Part of a small language model's weights: no biases in attention or MLP.
MLP neurons of a small language model. Each row is named by its layer, matrix (down: output weights) and neuron, and shows model dimensions 96-351. Each number is 128 + 24 x the weight over its row's rms, rounded and kept within 0 to 255. Numbers have three digits each. A neuron's up and down rows have the sign that makes its largest values positive.
After each neuron's rows, "fires before" lists the tokens most often just after its 100 highest values on Wikipedia text that the model never trained on.

L6.down2129:132123108155087144104157129045123108134167108112150165147120137090134159105120135102119191147144124146166122132129143136121099147135164160102131110151147137157137120135171108141136150122131109071112101109176131117133138116080123069171132161114134104160149164120108143142172113132137092129142123140147130133159132146085090133134127099117152122118135105153107146176131141114149175090164105135153104119141095136093157117089113105156144139107131122099112136141137144092143125114115124131196135106139126152116107099120093108111141122090123149179145141141147116149161094118121151128146136157087122087110160147161131139110115107146181125068182130109095122112146133075101113132157109126122114130134144100150097132155123108181136113125124149157147167139126129085135102109140139
fires before: ",", ".\n\n", ".", ":"

L4.down514:144088160114110111149133108110143120152112079130085139124178143161109133125150085090131168140169134165073077160139116105158152131138095122135075126136148113106135129119136133160151126139114104099134108191132134155127136148102178143134121164118113133111136132107157117092138123120107125085124085125171163143155130116118156113087142108118169105119122091167120122059148172167158137113103135132144136124106167110132109161140126160108128111136121110125150139133112188154149167130139118147117099139131120108137145119109127115163127122098118104091147129159140089090166089138120078178111107086148121143115079132161042105079153121109137127111100151093124113113122133152116102133114134145180141107124132119129117158115122166131183156118105134141111097121112148138171111111121162
fires before: " |", " |\n", "–", " (", ".", "|"

L4.down1166:179138132131110119175138114175136103162153132139143142146095087108128148158155122162160135177126110144102146106108181087128137110121144139152161126127119068181145146122154160125117150121153117093083137182141115139153144137150143109119117085115204136133146153084128186152144128137128146123075112088121145095134112101123115118116089117106154132138140134146129071118154145112124138138133093108174119153129174139077117121136150171121154133155108111132116145130151114157146106115107125167115133128175099102148155143123103103131121086111155172116107122145144074092147103136079151123139085093132097096145127134115122112150122092128148133087152104100104110083166105135141126111108131106104159133083117124156103186151133108162147137163141146119102125122111122154142122124118119
fires before: " |", "-", ".", ":"

L6.down2201:139144108110116104138158110109123108128150129108132120132096104117154119137132133094137141093137122094123140116139155112139136098095171090127124151128117160127095135137109135144155138108162142151126095145136169163097130081092146152152129111138168099152168092116118106149145132119149153098160112097129156160117141160118122145074143128135122126182129113089110109099144170165108153157158138118129153075122236085122153179107124138116133117134126111119117102135135125091127082127155127123127099178168148109100119160132119156121145174056135153091112166141118128162173139126136122140127130117150116135104138121158132081156081152086134133125136110135137141106117150149131095117103152130103138115156148080125120083146177128120162137135114119121143150092131126139112138154143118
fires before: " |", " "

L6.down1695:173138154135101142110147093134104118094133105154109113119126136106083145121127115143126138097143155179093143161168109149142169134089133128196134112099142112119093123152106143141211117113181129129115124131083117074096156113136120130114133136139151171166104123142097121131127123104121109110157116126142108135156099160133140114152107131135115123109104154158115141146122121104132108155118124111132139144150243092135105078071119131132144095184069143099141090156114151123147113139129148120099101149108106128123133130134119073148086112137164191101132103135105132087134103124100120097173120119110127140106121116140151125116131127138129115104158168126094128133135145120090113167105128131117083130180095112148142117123107150130136134159148116125134177114130163115119148178130092
fires before: " ", " of", "-"

L6.down1165:104130120103159154122100124181118141159159116057142120117095149180149125088143079142112115111154150114111161124110156152095124174103146151160099114103125148144033167126138118115106140134146122085085120129179164113139116072083151134135102098102108137102123155080132105128113133100124124091156078115122118120104122134117151145106134128155127098139126087105105116145125131116163128144107118132107114106150227125138111110144140126108086099141153101149123089154119132124145111112174165132108162134136118118140158120102116117122147135101121126156139144100109129105143128123127070105130127139139127128096139121130133098159129156077113123169143132111128152137113115143170131100117136107074142138113132139129123098118161110144102099134137141145125206114112140117151146120165137
fires before: " ", "|", "===", " |", " +"

L4.down262:134154128143133128136177146085134117110151139159105145109130105156115106150132161150120125114175136048122184139105128111121151063119127094113129144121122133102060133105146117131112102092178155128122165110106115129105123130123131094151164104128115107129103116139146134123127161082121117108134146144132121179089160133140164110100135150129115110112146082144120124117154133137144164143124129153159135096127163157153136140108149139119150162153125101152150103127108173050147139141122148082150124136132138095125171111189094155125166138137130120138111100125108150108159126128155125117093115150102136120101124165123173130114092129146146150131114167149116148116092113118119153146100176127109111057113113103107148099134127126128112095085117128131133205099131130137097149161121099
fires before: " |", ",", ".", "\n\n", " States"

L4.down1207:099121092155116133148164147139129161113132111109174143087122123124124096102090140147082133153122161071139162172106115073128180140116129144110146116123135095132071150163168094135138157120110092115124117123161090141163119149141119109108185107135178145122125128100113060124111183095125094129121117087131109112115074120153137142125092125139108151159104049153097137138151146144150129144107099143168124129134115134148170179117145166103131143089127105159129097122126130065162099100152110109139134120086117155129156127113104120118111121094141129151116136137125112095106142098135122112093114129129101164153137111111178140125134169164131150129127126155138152165157144168124133113143093133125108094160142122128144170145111132128146129134116128139167193109122146146123207097148114
fires before: " ", "0", "1", ","

L6.down272:088135135158128149147153122139118161136126125097125176104130140127119135122081114139117178097129102143136117114137123141137134135141121126136139144118121111137049155168138130127144080095121151181155150138153151128059123131159145131149106110145117110114114114145118150111111140099080114132122140121136087115105090160160129145114124150133128164156087138167105086131106146180104160137109108133123132125100241115142150096091116129105164139112124071074118058121108134140156087130125103108134127119131115141146165096105096094139109113095154116139135085134128121147103133137157123150151125110161113167136157107094141106121116173126107130150152081154146135125120114149126120113092107155141117127156152089072112119098162111144142125129148070104118155103139117124114123132120125
fires before: " ", " the"

L6.down81:084128170126120143126129118123111130141121135153104120169089108142137135152145123119119132107122127134098143116155133146114117083080136108165177129138119163149086110166108112126135164130151130084129091096136166145176127122095103103121123117131126105148122087134148154142106126108112144119120136146120164139137112107091124101086174115173173098162077083121139098124090133125113119089115125127126118158145228134105119150138148153142150170108146127099144141124136144136128156114169134165166109143181123151092106130133138125094121141108108136132104157129097119150142113129154168188139153108104170142079148114130122137098118096158136124110132132174086132122137114095088133095087136105080154113154155152122132146134107148136126093130164137129157168134139116131136156115151142
fires before: " |", "%", " |\n"